{"num_attention_heads": 6, "vocab_size": 48200, "init_std_qkv": 0.0198}
MLP neurons of a small language model. Each row is named by its layer, matrix (down: output weights) and neuron, and shows model dimensions 544-607. Each number is 50 + 15 x the weight over its row's rms, rounded and kept within 0 to 99.
A block is one neuron, or neurons of one layer that tend to fire together. Before each block is what it responds to, as a language model described it from the Wikipedia text at the highest values.

Codes, acronyms and numbers. Leading or inner pieces of alphanumeric codes, acronyms and multi-digit numbers, such as UNII identifiers, radio call signs, route numbers and model designations (W246DY, MS 43, Mi-8).
L5.down4:79 66 43 42 80 49 42 76 57 50 35 42 46 47 36 30 48 33 55 31 40 35 23 54 57 43 49 36 55 46 64 33 46 49 41 35 68 63 67 26 64 71 53 55 23 44 59 29 28 36 46 54 15 53 51 59 70 77 21 42 54 44 31 87
L5.down149:43 56 74 60 58 73 32 72 72 45 77 55 46 66 35 58 79 56 61 34 67 32 60 44 21 46 42 37 50 43 42 76 51 54 55 74 59 70 38 72 45 37 56 54 42 58 49 43 63 42 40 47 72 53 70 54 66 54 38 38 69 43 50 57
L5.down1627:71 71 26 61 73 82 43 75 41 50 67 41 65 70 28 64 56 34 41 17 58 41 21 67 48 59 28 39 57 50 49 47 77 63 31 25 56 47 37 53 85 54 43 60 55 60 55 57 20 43 49 42 44 37 57 46 36 63 56 28 47 64 09 61
L5.down2272:33 65 50 58 59 46 69 50 25 41 63 42 56 82 40 31 08 21 73 47 54 38 31 47 54 17 40 61 56 53 39 26 50 53 50 54 41 27 49 34 45 50 66 58 65 58 63 67 39 66 57 32 61 72 44 66 50 66 53 51 47 47 43 44

Coordinating conjunction "and". Mostly "and" (sometimes "or", commas, "|") joining a noun phrase to a second item, as in supplier and customer, fire and water.
L4.down1043:57 31 75 49 50 77 67 43 67 74 34 53 27 62 32 57 51 56 42 45 25 50 57 59 14 53 55 43 71 53 20 63 33 51 26 62 26 56 32 37 45 56 42 40 93 75 50 35 31 59 35 71 73 64 67 64 55 56 50 67 49 64 49 51
L4.down1577:42 56 62 54 68 47 55 50 39 48 54 53 78 44 70 65 64 40 70 53 50 66 53 64 40 50 65 47 56 56 71 55 68 45 22 41 39 35 42 59 54 47 53 48 49 61 58 49 34 39 72 70 37 54 15 58 52 34 59 47 47 49 57 51

Final digits of numbers. Last digit of a multi-digit or decimal number, usually in table cells of election results, census or sports stats, e.g. 29.1|4, 19,77|9, +3.7|3%.
L3.down72:44 72 66 50 61 24 39 64 59 60 52 60 54 55 42 61 57 34 61 58 41 46 34 51 63 29 38 35 52 58 53 41 60 69 46 55 53 28 78 65 69 45 50 43 77 58 34 47 44 22 47 14 36 74 46 48 68 46 44 79 56 65 45 57
L3.down493:90 64 40 47 47 57 29 52 18 59 66 62 68 57 53 45 26 78 59 47 58 21 62 68 42 47 60 64 58 75 51 45 51 34 33 55 53 44 72 62 41 24 26 46 46 59 44 45 43 47 52 30 39 50 57 46 38 19 64 49 70 53 38 53
L3.down900:58 61 46 44 38 29 57 19 39 53 51 32 75 62 47 58 43 59 30 57 48 71 69 40 02 21 46 27 24 49 13 54 46 60 53 47 66 48 51 55 63 35 66 47 59 34 47 67 53 30 55 50 60 45 56 40 45 31 60 20 70 51 76 21
L3.down1782:62 42 44 67 39 30 49 39 44 54 51 42 62 34 42 28 80 74 66 49 28 11 37 70 52 61 61 56 46 53 43 50 68 50 66 39 28 71 52 62 45 12 64 46 41 60 57 53 48 55 24 45 45 36 39 50 31 49 48 39 63 65 53 44
L3.down2379:49 52 62 70 37 32 34 50 40 16 26 38 37 51 58 34 35 61 72 31 40 61 61 43 73 45 53 68 49 44 59 17 46 67 59 52 56 67 77 68 75 51 33 40 31 46 22 64 51 61 57 53 48 38 50 43 49 37 59 50 56 58 33 62
L3.down2547:20 60 36 56 63 40 51 48 35 39 84 35 16 46 30 30 84 48 71 39 53 59 39 54 15 45 43 38 39 45 51 22 43 43 49 53 45 51 39 37 63 55 74 52 61 30 72 49 42 17 44 49 79 57 40 44 48 63 68 50 28 45 64 60
L3.down2748:52 57 55 29 60 65 51 33 32 45 47 58 45 54 39 44 42 78 72 48 68 53 54 41 76 54 23 45 49 28 61 52 65 57 40 62 40 18 38 52 20 34 86 64 25 67 38 35 42 51 36 33 49 56 55 82 43 24 60 60 35 75 57 47
L3.down2820:49 47 44 76 42 41 40 42 32 72 66 44 45 62 31 53 30 86 58 58 51 80 33 52 33 52 35 59 29 65 18 43 66 57 32 56 46 57 54 37 47 26 53 42 57 78 64 52 68 53 66 44 58 51 49 37 46 61 58 60 73 44 39 39

Noun-phrase openers. Determiners and pre-noun adjectives that open a new noun phrase before its noun, such as a, this, another, or second and new after a.
L3.down292:56 45 35 44 58 23 35 62 37 53 32 44 64 39 53 96 14 69 33 43 54 44 84 77 50 57 55 66 70 44 53 40 56 66 40 78 13 40 34 65 50 39 45 65 55 51 47 59 42 56 52 45 65 36 47 48 28 82 68 57 30 22 55 46
L3.down1169:37 24 64 28 38 44 40 45 35 43 72 46 61 51 60 34 60 59 34 53 31 51 35 37 64 66 62 61 53 67 58 35 45 46 81 50 39 51 33 52 54 45 43 36 56 63 47 42 45 26 62 50 85 43 36 58 18 44 52 86 38 60 50 32
L3.down1414:48 34 51 44 35 62 41 28 38 41 54 47 72 38 40 48 48 55 41 55 25 64 52 20 48 66 46 70 61 35 70 45 49 35 63 86 51 44 61 36 70 41 31 31 65 56 54 55 58 22 24 70 68 78 22 47 40 34 50 68 41 16 60 59
L3.down1420:56 52 68 67 61 42 69 79 46 46 74 29 66 56 75 36 28 76 31 81 64 59 48 44 47 68 68 46 64 53 70 62 23 31 62 53 44 39 45 42 65 59 61 48 39 47 38 39 59 56 66 55 50 42 45 47 14 63 51 74 24 51 43 26
L3.down2166:39 58 40 71 44 51 63 52 51 29 36 60 57 36 61 56 26 36 42 43 76 51 66 42 56 49 54 51 62 48 68 50 42 66 66 82 47 73 52 58 29 33 47 40 57 59 78 54 29 29 36 42 66 50 15 29 39 66 57 33 46 17 66 40
L3.down2348:62 37 45 34 46 58 57 44 73 44 20 43 81 57 48 56 45 64 40 65 39 38 26 65 55 51 41 55 62 29 43 24 46 44 48 51 61 53 46 70 22 49 41 54 51 41 45 51 38 87 61 53 54 33 39 46 55 41 51 44 54 51 56 40
L3.down2731:72 32 38 43 40 48 58 40 57 39 69 37 44 65 24 39 36 71 29 45 58 48 83 82 65 35 40 51 56 50 72 58 54 46 45 67 46 45 25 61 44 36 43 29 30 53 28 31 28 37 41 50 51 63 70 62 75 26 74 58 44 61 48 46
L3.down2757:65 58 52 43 48 67 60 69 65 60 59 31 31 65 65 29 54 48 81 32 57 52 46 48 36 75 39 40 66 29 39 65 48 20 46 66 50 37 51 65 62 53 72 89 84 31 94 29 62 39 36 50 61 26 55 62 50 74 52 48 35 44 53 33

Main verbs after subjects. Main verbs whose subject is a person or organization, often right after "to" or a subject noun, as in arranges, defends, plan to record.
L3.down773:53 31 14 53 72 60 31 56 69 60 55 34 53 42 30 57 47 53 36 41 40 50 38 56 53 41 44 47 43 39 37 48 40 49 71 46 66 49 40 75 48 51 57 53 47 18 43 25 23 55 29 66 62 67 24 86 25 89 42 48 42 73 67 43
L3.down1670:33 23 50 38 84 64 30 52 50 41 45 39 24 49 53 78 31 83 50 72 32 37 51 34 46 48 53 64 30 37 57 46 77 80 63 54 34 51 64 68 60 54 48 41 43 22 46 57 58 25 54 43 38 56 53 73 32 59 32 49 54 51 59 55
L3.down1755:42 38 53 52 49 54 35 18 43 75 68 76 41 78 33 42 59 63 62 44 59 56 57 51 77 47 64 32 49 30 24 58 72 68 61 56 58 50 47 60 55 56 63 48 19 52 54 57 57 61 76 60 60 56 43 31 52 33 54 43 52 70 51 47
L3.down1833:54 45 12 55 66 26 55 66 70 23 59 34 48 55 38 30 34 66 60 26 14 64 56 43 50 31 63 57 58 69 37 83 59 67 44 61 44 69 66 69 29 63 64 47 50 26 46 70 55 40 43 34 43 45 20 59 59 71 53 53 30 56 45 49
L3.down2481:51 47 44 69 54 60 21 37 25 42 99 44 79 59 55 37 46 67 54 43 43 15 47 68 31 62 64 50 44 32 28 48 56 83 66 53 66 52 57 57 60 48 60 61 60 59 35 27 44 49 61 57 58 35 43 70 61 57 32 35 60 24 56 45
L3.down2710:49 41 36 26 70 44 49 54 55 37 60 63 35 45 64 64 40 49 59 54 21 33 60 63 53 64 69 82 56 35 49 38 73 71 27 63 41 51 24 82 35 48 66 55 42 31 23 56 56 26 54 34 50 33 43 66 40 64 53 51 25 59 37 45
L3.down2740:59 55 45 41 27 55 38 48 34 61 64 27 55 16 25 73 52 19 63 57 56 55 62 49 61 40 61 47 49 61 50 49 45 21 60 63 55 60 41 50 52 64 71 63 76 35 32 51 70 28 57 83 46 44 16 41 22 46 36 64 68 41 63 58
L3.down2942:56 16 51 50 79 60 42 52 41 39 53 25 40 50 58 69 15 74 73 51 37 33 58 50 66 57 72 74 65 43 28 70 71 61 57 47 58 59 68 79 58 49 50 50 41 25 46 53 54 23 49 61 48 46 20 65 36 81 34 51 44 75 53 39

Word "in". The word or prefix "in" in any position, mostly the preposition, as in "in order to", "in 2003", or titles like "In the Ghetto" and "Incomplete".
L4.down2598:57 37 52 51 53 43 47 57 38 63 25 83 38 44 43 51 44 60 42 29 37 49 29 33 52 48 73 68 41 31 59 27 72 41 48 35 22 60 50 39 40 47 39 25 51 42 35 39 70 58 64 56 41 58 39 18 39 35 35 54 46 44 58 38
L4.down2772:47 48 43 20 52 49 74 52 41 63 37 79 39 60 57 59 46 56 15 34 51 44 39 55 62 52 59 64 56 29 61 64 69 60 35 60 56 76 61 35 46 57 31 50 35 44 42 52 59 48 49 71 58 48 52 36 17 54 53 44 52 55 47 39

Indefinite article "a". The word "a"/"A" as the indefinite article in any position, and rarely an initial "A" in names, such as a species, A number, Aage.
L5.down167:29 31 40 49 77 52 10 51 42 61 41 52 58 39 38 70 45 34 49 82 56 49 67 36 44 56 34 42 53 52 53 65 48 67 48 31 63 68 57 33 45 71 32 35 38 63 37 50 42 53 46 39 47 50 30 29 84 52 60 55 48 13 58 42
L5.down174:62 39 30 66 71 52 63 61 24 57 36 67 46 32 58 51 65 38 56 67 39 65 66 43 32 64 60 71 66 35 73 35 36 55 46 76 54 37 69 67 39 55 57 55 36 46 40 14 66 40 36 52 54 39 61 33 57 54 42 60 73 72 39 54
L5.down776:48 53 51 49 35 63 67 32 70 44 46 33 89 41 57 43 48 49 48 51 59 27 72 56 61 44 45 60 35 40 65 41 58 76 25 65 65 49 51 57 74 61 43 63 39 75 60 50 75 40 33 31 67 48 37 39 44 35 69 59 54 46 35 34
L5.down2190:32 40 43 60 25 46 85 15 49 53 66 64 39 49 58 73 45 66 50 44 56 50 43 21 60 83 48 01 63 29 58 67 43 74 80 73 35 72 29 62 38 57 53 40 38 42 58 50 62 37 49 68 37 64 47 47 62 56 52 55 34 64 64 53

Final digit of numbers. The last digit of multi-digit numbers, mostly comma-grouped counts in tables (votes, attendance, statistics), e.g. 6,12(3), 8,35(8), 4,14(2).
L5.down463:40 61 45 51 37 58 47 50 63 47 46 67 52 53 39 44 68 30 38 49 52 32 48 63 23 30 30 36 61 10 48 52 38 40 55 58 42 60 70 39 49 35 68 41 28 62 56 53 51 68 50 59 33 45 55 81 38 40 55 68 43 55 63 99
L5.down1826:69 35 59 42 23 60 53 68 45 35 71 38 64 56 60 53 35 68 62 35 82 44 62 65 34 51 31 34 33 35 58 53 69 49 55 69 31 17 44 33 18 37 72 42 63 52 43 16 65 61 26 48 58 15 29 46 59 34 45 00 66 63 42 60
L5.down2666:45 47 40 32 36 50 49 32 61 44 51 45 31 29 58 68 55 78 57 41 25 56 39 28 40 51 35 68 40 58 01 57 44 39 53 69 70 41 77 29 59 88 50 50 37 61 46 78 57 62 32 37 29 42 38 54 76 52 64 50 48 74 34 38
L5.down2965:62 25 41 34 53 39 38 54 48 35 52 71 56 46 53 59 12 43 49 49 74 50 26 43 57 51 49 59 47 41 43 45 45 45 17 31 44 67 30 51 32 68 28 47 28 58 63 73 23 62 52 43 43 66 63 59 38 46 56 17 36 38 42 53

Transitive verbs awaiting objects. Transitive verb tokens or their suffix pieces, often after infinitive "to" or a subject pronoun, just before the direct object, e.g. open, compliment(ed), establish, lease.
L5.down1114:70 47 38 59 65 57 72 61 60 72 52 22 51 45 62 48 49 68 47 57 55 45 44 64 45 63 62 86 55 48 43 43 30 58 78 50 33 35 42 56 46 54 51 66 39 13 77 52 53 18 53 42 40 26 42 66 29 69 57 61 45 64 56 33
L5.down1693:35 50 51 34 71 89 76 34 30 78 41 68 32 57 44 23 69 44 52 69 43 54 50 67 31 53 46 76 48 43 34 66 40 38 50 39 46 76 65 48 63 61 33 38 41 28 46 75 54 71 55 58 68 77 56 56 81 66 53 26 47 90 67 63
L5.down2125:48 48 64 58 30 72 75 37 30 84 66 42 46 43 31 21 40 68 59 51 36 32 50 53 62 35 16 56 58 42 43 62 80 69 83 29 30 46 61 79 28 77 35 76 40 49 59 74 73 31 57 17 45 46 40 52 52 65 29 20 60 86 32 36
L5.down2522:63 44 29 56 64 64 77 37 66 35 72 54 33 54 46 30 42 56 66 49 49 55 32 81 43 56 51 69 47 65 60 41 56 73 58 55 37 51 53 61 55 62 49 38 40 27 51 44 83 51 42 37 56 94 36 35 67 67 77 59 02 40 48 43

Noun-pair coordinating "and". Mostly "and" (sometimes "/", "or", a comma, "of") right after a plural noun joining paired nouns, as in traditions and customs, Signs and symptoms.
L3.down68:76 28 70 46 54 50 58 42 51 43 60 57 68 58 78 60 21 16 38 66 55 58 48 36 54 55 55 68 59 61 48 31 18 71 67 48 64 28 49 74 46 55 34 61 70 78 68 19 33 60 39 64 49 69 59 69 52 49 75 60 45 67 69 73
L3.down1583:49 57 39 64 44 27 57 44 74 42 68 38 58 41 45 36 66 25 26 52 42 52 53 64 38 20 28 50 44 52 45 35 52 68 61 54 41 47 51 62 59 40 72 47 48 54 67 55 23 58 43 37 58 80 26 20 35 56 55 57 38 43 40 45
L3.down2325:39 53 46 29 29 23 81 55 51 52 57 38 22 38 39 55 39 40 30 56 37 46 46 84 44 45 48 44 46 71 30 61 29 48 21 38 68 51 61 59 47 51 48 51 38 70 38 54 56 35 48 38 59 50 56 56 56 66 67 32 62 79 63 35
L3.down2626:56 43 35 29 63 41 61 49 61 22 49 61 83 54 58 69 64 51 55 55 29 42 54 78 68 64 41 44 46 33 19 42 36 59 55 26 51 59 49 88 47 66 56 68 47 49 44 31 47 60 61 13 31 53 38 38 43 54 46 47 44 09 60 56
L3.down2846:63 52 14 55 63 67 36 36 81 61 66 35 76 50 42 43 59 36 50 42 36 52 40 48 65 66 44 46 41 59 59 44 64 42 61 53 37 80 35 46 43 43 80 46 41 35 45 56 72 39 52 65 61 46 63 68 51 62 39 73 59 25 50 84
L3.down2869:74 30 50 43 70 41 59 43 61 52 15 44 21 72 79 53 23 56 54 52 36 47 48 57 53 37 59 63 46 48 38 25 21 78 46 39 61 31 42 53 41 67 67 46 84 43 35 68 39 76 60 47 52 44 31 35 28 53 58 54 44 33 56 37
L3.down2887:66 64 67 51 44 71 41 57 53 56 55 29 65 59 55 30 45 55 49 48 47 61 56 52 50 56 13 58 21 72 22 66 32 48 47 64 77 60 63 72 56 54 55 56 22 55 53 56 75 78 22 66 51 31 39 41 45 41 45 54 32 56 21 47
L3.down3017:44 32 45 51 63 56 44 27 58 67 52 32 25 57 56 53 58 45 91 67 43 60 53 70 61 29 40 47 46 57 41 50 41 61 47 58 54 53 40 66 61 43 48 40 41 71 47 38 36 59 51 59 27 48 46 33 51 43 57 44 51 39 47 61

Main verbs in clauses. The first token of a verb (base or past form) right after to, and, not, a modal or a subject, such as compute, register, went.
L4.down2407:48 56 66 55 81 73 53 51 51 58 48 36 40 04 59 61 31 63 57 50 36 30 56 62 57 66 48 64 46 26 34 58 43 50 56 40 25 48 35 52 44 38 72 34 32 58 83 58 58 22 39 36 62 47 03 57 40 62 46 50 51 78 55 55
L4.down2604:62 54 45 52 50 77 72 56 58 41 48 48 46 52 54 42 39 53 60 54 37 40 51 49 65 66 31 60 57 47 32 62 51 53 41 41 27 45 63 61 55 57 54 43 29 43 62 45 72 34 22 49 49 44 33 40 40 67 60 50 50 72 43 47

Numbers after index labels. Fires on a numeral, or the space before it, right after a labelling word such as season 1, No. 6, Chapter 5, Round 3, Channel 5; weakly on scattered other tokens.
L4.down1388:16 13 54 59 38 61 49 70 53 31 57 42 68 41 46 43 29 61 48 29 68 48 67 63 85 65 74 51 53 37 54 60 40 45 87 53 59 52 30 27 52 24 21 61 55 54 52 54 59 63 57 70 44 28 76 49 62 33 47 61 66 53 17 44
L4.down1929:61 59 42 52 72 52 67 72 32 55 60 51 21 13 23 70 55 33 34 55 53 63 46 50 37 82 47 68 51 30 47 41 82 62 48 41 74 75 32 55 51 59 46 65 79 18 27 47 48 66 44 38 50 45 54 48 69 60 35 57 56 61 68 41

Digits in dates. The first digit of a day or year number in a date, usually right after a month name, as in born June 20, April 18, or October 1854.
L5.down541:57 62 66 35 39 57 53 32 45 71 51 62 44 62 74 26 41 66 48 31 50 77 52 41 68 59 79 34 45 46 55 71 56 37 59 22 39 43 31 41 17 51 44 25 52 41 27 71 54 81 68 56 71 56 55 45 31 52 48 57 72 53 59 43
L5.down1588:21 43 56 52 38 43 57 49 43 67 57 58 52 33 55 56 53 51 28 59 31 66 27 48 71 53 50 32 55 64 43 28 62 46 03 54 41 37 63 53 41 39 75 31 34 73 54 47 82 59 39 26 96 59 43 32 69 53 61 46 31 65 43 25
L5.down2592:55 38 49 58 47 51 60 68 32 68 47 61 43 60 55 77 69 32 51 63 53 30 42 51 83 34 61 22 93 45 64 45 47 54 43 37 42 51 47 48 35 41 60 45 54 54 42 60 55 57 55 68 59 69 65 48 33 75 18 43 70 55 44 58
L5.down2860:13 47 52 86 35 20 52 45 67 44 39 54 37 57 68 73 64 38 55 22 50 29 44 58 68 34 49 35 51 58 70 34 67 80 51 70 56 32 63 47 38 43 48 22 17 46 38 66 60 25 65 55 66 62 56 46 41 57 56 41 53 70 52 57

Digits in long numbers. Single digit tokens deep inside multi-digit numbers, usually the last digit, as in coordinates 50.4611'2'8, attendance 3,13'1', ISBNs and IDs.
L4.down2070:56 40 50 70 39 36 46 52 45 60 74 57 34 56 12 44 47 65 46 68 34 50 52 24 63 54 40 54 57 50 70 67 46 21 59 53 38 53 38 36 45 72 49 60 34 68 63 52 50 58 53 59 23 22 49 44 60 34 56 35 84 31 40 41
L4.down2571:56 44 46 70 47 38 48 27 81 51 44 26 73 66 60 49 36 32 72 49 52 30 53 29 49 31 42 39 59 58 53 41 60 46 46 51 50 44 42 33 63 11 51 77 30 56 58 43 68 41 61 36 34 29 65 48 58 69 17 35 77 59 52 33

Preposition after event verbs. Mostly in or to right after a narrative verb (arrested in, captured in, taken to), plus first word-pieces of titles or names in lists.
L5.down64:40 76 34 49 23 48 60 36 72 45 52 54 50 59 40 62 35 53 45 29 32 52 56 44 36 60 61 92 36 86 45 50 47 29 39 55 40 64 16 60 63 31 65 43 53 32 48 50 21 54 44 47 46 28 60 37 46 29 80 50 49 54 43 20
L5.down233:41 59 66 66 17 44 59 57 50 54 50 61 60 31 57 36 48 44 67 47 25 74 69 48 53 21 35 32 38 36 72 51 64 85 56 36 54 54 43 81 61 70 31 27 18 62 67 47 58 54 45 40 63 43 60 62 58 35 39 49 72 50 66 54
L5.down1821:45 42 56 37 58 47 50 51 67 39 34 54 26 66 48 76 66 42 43 64 44 59 42 75 39 68 53 27 55 39 48 47 55 35 59 66 53 57 65 83 45 59 22 65 35 28 76 17 44 38 57 50 50 40 39 61 51 49 45 41 66 45 38 29
L5.down1845:45 62 27 54 61 30 49 38 36 47 44 47 64 54 54 57 54 64 58 44 43 74 36 60 64 45 52 57 63 23 30 53 50 41 53 52 83 58 48 22 38 46 40 59 34 50 64 80 71 35 57 47 43 56 73 52 40 69 64 51 57 10 86 39

Source-citing prepositions. Prepositions, mostly in, of, on, that bring in a source or score in reviews and bios: wrote in, out of 5, 5% of, 100% on.
L3.down876:60 61 30 44 19 44 50 59 55 39 55 45 69 64 79 66 55 68 69 36 49 51 65 55 51 42 61 62 47 20 37 31 62 18 43 37 49 67 56 51 62 79 46 51 36 57 50 38 66 69 86 33 30 44 69 41 47 41 24 43 41 71 30 50
L3.down1030:67 64 63 48 60 37 58 64 52 69 65 36 51 68 74 42 49 58 64 40 25 42 73 40 55 66 75 27 50 43 64 49 33 57 42 52 35 33 26 55 57 46 51 60 28 56 67 55 67 53 47 27 54 81 57 82 59 57 46 50 32 53 52 29
L3.down1167:43 91 46 70 40 28 46 72 52 57 68 73 85 67 38 46 15 34 13 78 74 42 37 66 49 43 60 61 28 48 66 49 77 65 36 46 68 26 66 60 27 54 52 74 29 53 57 49 80 63 46 26 49 46 65 52 31 56 61 52 67 53 64 64
L3.down1851:30 28 58 44 52 59 55 59 49 50 25 66 52 57 43 64 54 58 41 85 31 35 76 50 45 40 54 67 66 65 34 36 32 17 63 54 41 42 56 41 65 51 37 43 64 52 64 56 40 33 45 60 33 62 51 58 20 45 36 38 44 61 53 45
L3.down1987:41 43 62 49 28 33 45 29 46 73 67 64 54 19 60 58 41 24 27 37 59 26 22 45 48 74 74 67 61 42 25 56 42 66 47 60 59 57 57 74 60 44 29 26 61 71 48 27 50 62 50 49 44 34 35 40 40 32 75 18 40 53 40 44
L3.down2203:45 66 50 24 36 58 50 34 44 64 08 80 21 50 28 66 56 55 44 56 42 50 79 34 54 82 36 33 36 32 61 45 47 69 26 50 45 67 63 42 60 52 64 52 67 12 71 54 73 44 70 78 34 54 54 48 65 48 68 14 59 37 36 31
L3.down2400:67 32 47 70 40 63 57 57 53 50 44 75 39 47 41 62 52 42 43 14 62 43 46 42 51 65 70 59 60 55 45 57 44 52 47 61 35 52 61 56 33 40 69 12 67 52 43 23 16 42 25 46 47 60 41 62 56 72 74 49 20 48 53 36
L3.down2451:55 25 43 58 89 54 48 73 57 82 68 67 69 46 70 41 65 38 46 62 60 51 56 39 58 53 73 41 46 55 59 45 73 62 51 63 46 08 50 79 24 60 69 35 68 51 62 43 48 59 26 33 27 41 90 58 41 29 84 31 81 42 67 26

Numeric identifier continuation. Space or first digit opening a number inside a name or code, such as Xbox 360, U.S. Highway 45, Channel 5, US 11, CSN3456; weaker on acronym and word-piece endings.
L3.down226:55 42 71 51 65 59 60 66 54 31 70 54 31 41 33 42 55 60 53 39 48 20 59 41 39 56 24 60 61 52 16 45 85 56 85 50 57 41 65 60 69 40 46 44 36 80 76 34 52 66 57 58 52 42 50 59 74 67 59 43 69 56 55 83
L3.down445:18 46 22 41 79 62 20 54 65 55 63 24 56 10 66 68 57 51 60 42 64 66 62 53 32 34 40 44 84 58 63 55 43 43 26 66 62 85 58 71 16 47 32 75 75 33 41 57 42 30 47 44 72 66 58 51 71 70 55 04 64 44 63 26
L3.down552:38 61 26 16 27 47 33 23 31 61 51 44 68 65 33 63 63 60 56 49 63 59 43 56 47 63 45 49 48 54 71 75 72 91 37 55 81 66 40 57 33 32 52 51 46 16 91 47 46 55 34 50 55 46 55 53 48 40 63 32 49 56 30 61
L3.down1141:70 52 81 79 74 38 41 58 59 51 44 21 54 65 39 81 55 37 46 46 39 44 65 40 25 32 47 44 65 41 44 37 67 39 24 49 70 53 57 33 44 40 31 59 60 62 39 66 42 34 79 63 52 49 58 46 59 69 42 55 61 55 40 52
L3.down1619:36 33 47 66 63 37 42 45 33 60 64 44 50 70 63 50 74 32 54 41 67 21 47 69 54 50 57 52 31 55 69 16 21 47 53 62 50 65 62 49 60 43 41 61 39 78 74 34 49 43 49 44 58 46 49 57 44 41 57 79 47 58 60 57
L3.down1896:56 51 58 37 56 62 15 51 86 32 62 37 50 61 31 71 79 51 17 79 32 35 43 53 59 66 80 60 41 51 38 63 91 41 32 22 45 30 47 46 53 40 73 67 40 50 57 35 54 51 46 51 54 24 68 29 64 63 57 57 55 44 44 32
L3.down2298:24 65 77 47 30 41 60 51 49 33 59 62 55 66 43 30 52 23 54 46 33 75 78 58 51 40 42 54 51 57 60 70 70 41 69 36 57 67 18 42 46 40 52 53 71 61 56 74 42 60 55 64 50 60 63 47 80 41 66 52 71 60 50 44
L3.down2628:38 45 61 54 41 74 39 49 48 35 78 43 53 45 47 32 46 42 47 52 77 67 49 41 33 83 17 47 43 25 76 71 64 37 58 42 57 52 70 47 39 55 36 65 54 42 41 73 53 24 69 08 58 37 36 57 63 60 67 54 69 30 37 01

Full-date tokens. Digits, month names and "on"/"in" inside full dates, especially birth and debut dates: born 12 March 1989, on 13 March, February 17, 201.
L3.down967:41 18 28 37 64 53 54 57 53 87 25 40 81 49 62 31 67 86 52 15 70 53 58 65 61 71 63 49 40 29 53 44 39 53 56 63 50 44 41 55 51 64 25 40 47 46 69 35 69 33 77 39 00 21 37 38 75 77 68 70 20 49 70 35
L3.down1153:70 43 48 70 82 34 49 45 78 34 60 58 45 75 39 78 39 34 83 48 48 21 37 41 64 60 64 49 41 33 48 33 62 48 57 49 40 77 35 59 30 48 42 59 51 59 30 63 57 31 41 37 81 62 65 51 52 65 38 52 45 60 53 58
L3.down1314:51 64 36 51 54 39 69 47 55 56 40 40 20 48 75 61 38 51 50 34 38 61 34 55 23 48 67 47 52 38 36 37 50 48 36 44 32 41 64 49 40 33 64 82 58 47 19 35 39 46 18 58 55 47 52 45 47 65 22 36 30 75 54 45
L3.down1503:57 57 25 31 51 57 52 54 47 49 62 68 24 44 67 28 41 73 41 71 47 52 61 40 80 45 40 57 35 48 85 18 60 69 59 50 17 62 29 52 60 42 42 54 51 74 43 50 49 52 51 62 70 16 74 57 39 66 64 41 57 52 44 62
L3.down1585:66 60 90 48 52 63 45 55 49 40 42 18 91 42 64 44 60 54 26 38 50 53 56 30 56 69 57 37 70 20 53 68 32 53 38 33 74 60 18 58 37 20 70 44 30 22 62 42 54 55 42 36 51 64 44 52 47 73 34 49 47 55 68 66
L3.down2495:43 38 47 50 43 60 18 62 44 19 56 53 53 64 59 65 51 47 42 47 36 23 49 60 43 41 49 47 52 36 57 35 53 79 30 32 52 59 69 57 39 47 45 91 30 69 66 82 44 51 60 49 27 50 61 50 42 66 81 76 26 56 25 41
L3.down2799:43 38 64 67 58 47 61 54 39 36 57 31 35 66 43 73 36 54 24 74 47 36 52 76 60 46 67 49 57 52 55 33 39 67 44 25 43 47 74 59 56 34 45 38 54 75 46 58 76 16 23 37 76 57 72 53 34 48 37 73 49 56 66 51
L3.down2874:49 64 78 44 41 23 63 46 39 29 56 57 63 76 63 66 25 36 74 42 56 75 53 48 27 81 46 40 16 27 77 54 60 74 50 69 41 24 16 72 62 18 71 60 43 44 28 45 53 33 53 46 75 50 46 37 66 56 52 30 51 28 44 50

Descriptive list connectors. Conjunctions and commas joining descriptive adjectives or phrases in a series, e.g. "uniform and widely shared", "morass, with", "tastes and".
L5.down11:48 48 51 61 42 59 41 67 60 51 58 47 34 44 38 57 25 47 32 40 59 60 40 41 36 55 70 55 58 63 66 41 78 75 40 52 76 44 71 36 55 81 40 58 78 18 66 45 29 33 47 38 51 38 37 51 44 50 42 64 37 47 62 80
L5.down1541:40 60 50 17 36 44 52 43 67 44 62 47 64 57 43 56 60 61 51 67 45 30 47 71 38 58 23 61 62 51 55 64 49 59 51 48 46 10 73 56 48 69 42 73 42 52 48 38 41 58 79 49 44 12 64 67 36 66 61 64 53 41 53 70
L5.down2811:45 44 50 58 41 65 68 37 56 61 50 70 66 86 46 36 44 37 51 47 54 55 48 58 28 57 33 87 35 24 34 53 62 50 62 75 47 33 68 59 34 38 50 39 50 65 60 25 68 39 33 61 31 52 26 71 45 27 63 38 29 57 77 74
L5.down2909:30 56 46 36 37 79 63 53 51 46 42 66 53 62 37 61 77 34 48 21 48 72 70 67 57 34 49 43 44 55 50 29 59 56 44 73 40 38 51 54 61 36 49 40 55 60 06 71 46 56 31 66 20 80 38 27 24 69 54 38 16 65 44 60

Indefinite article a. The article a starting a noun phrase right after a preposition or verb in running prose, as in lived in a, worked at a, was a.
L4.down1828:52 47 53 71 49 48 31 39 30 60 39 51 38 50 39 69 60 22 18 46 39 45 44 59 51 56 55 53 43 34 41 34 55 39 42 49 47 35 65 71 72 41 33 38 41 37 48 63 60 54 51 60 35 49 26 62 30 24 62 28 21 36 45 54
L4.down2615:42 64 74 56 66 45 54 55 40 44 53 33 62 23 51 46 61 39 40 51 66 60 66 75 43 62 47 44 57 58 52 42 50 60 35 60 62 75 52 54 40 50 46 41 47 60 54 59 64 41 44 63 34 63 48 30 54 40 64 53 65 54 45 71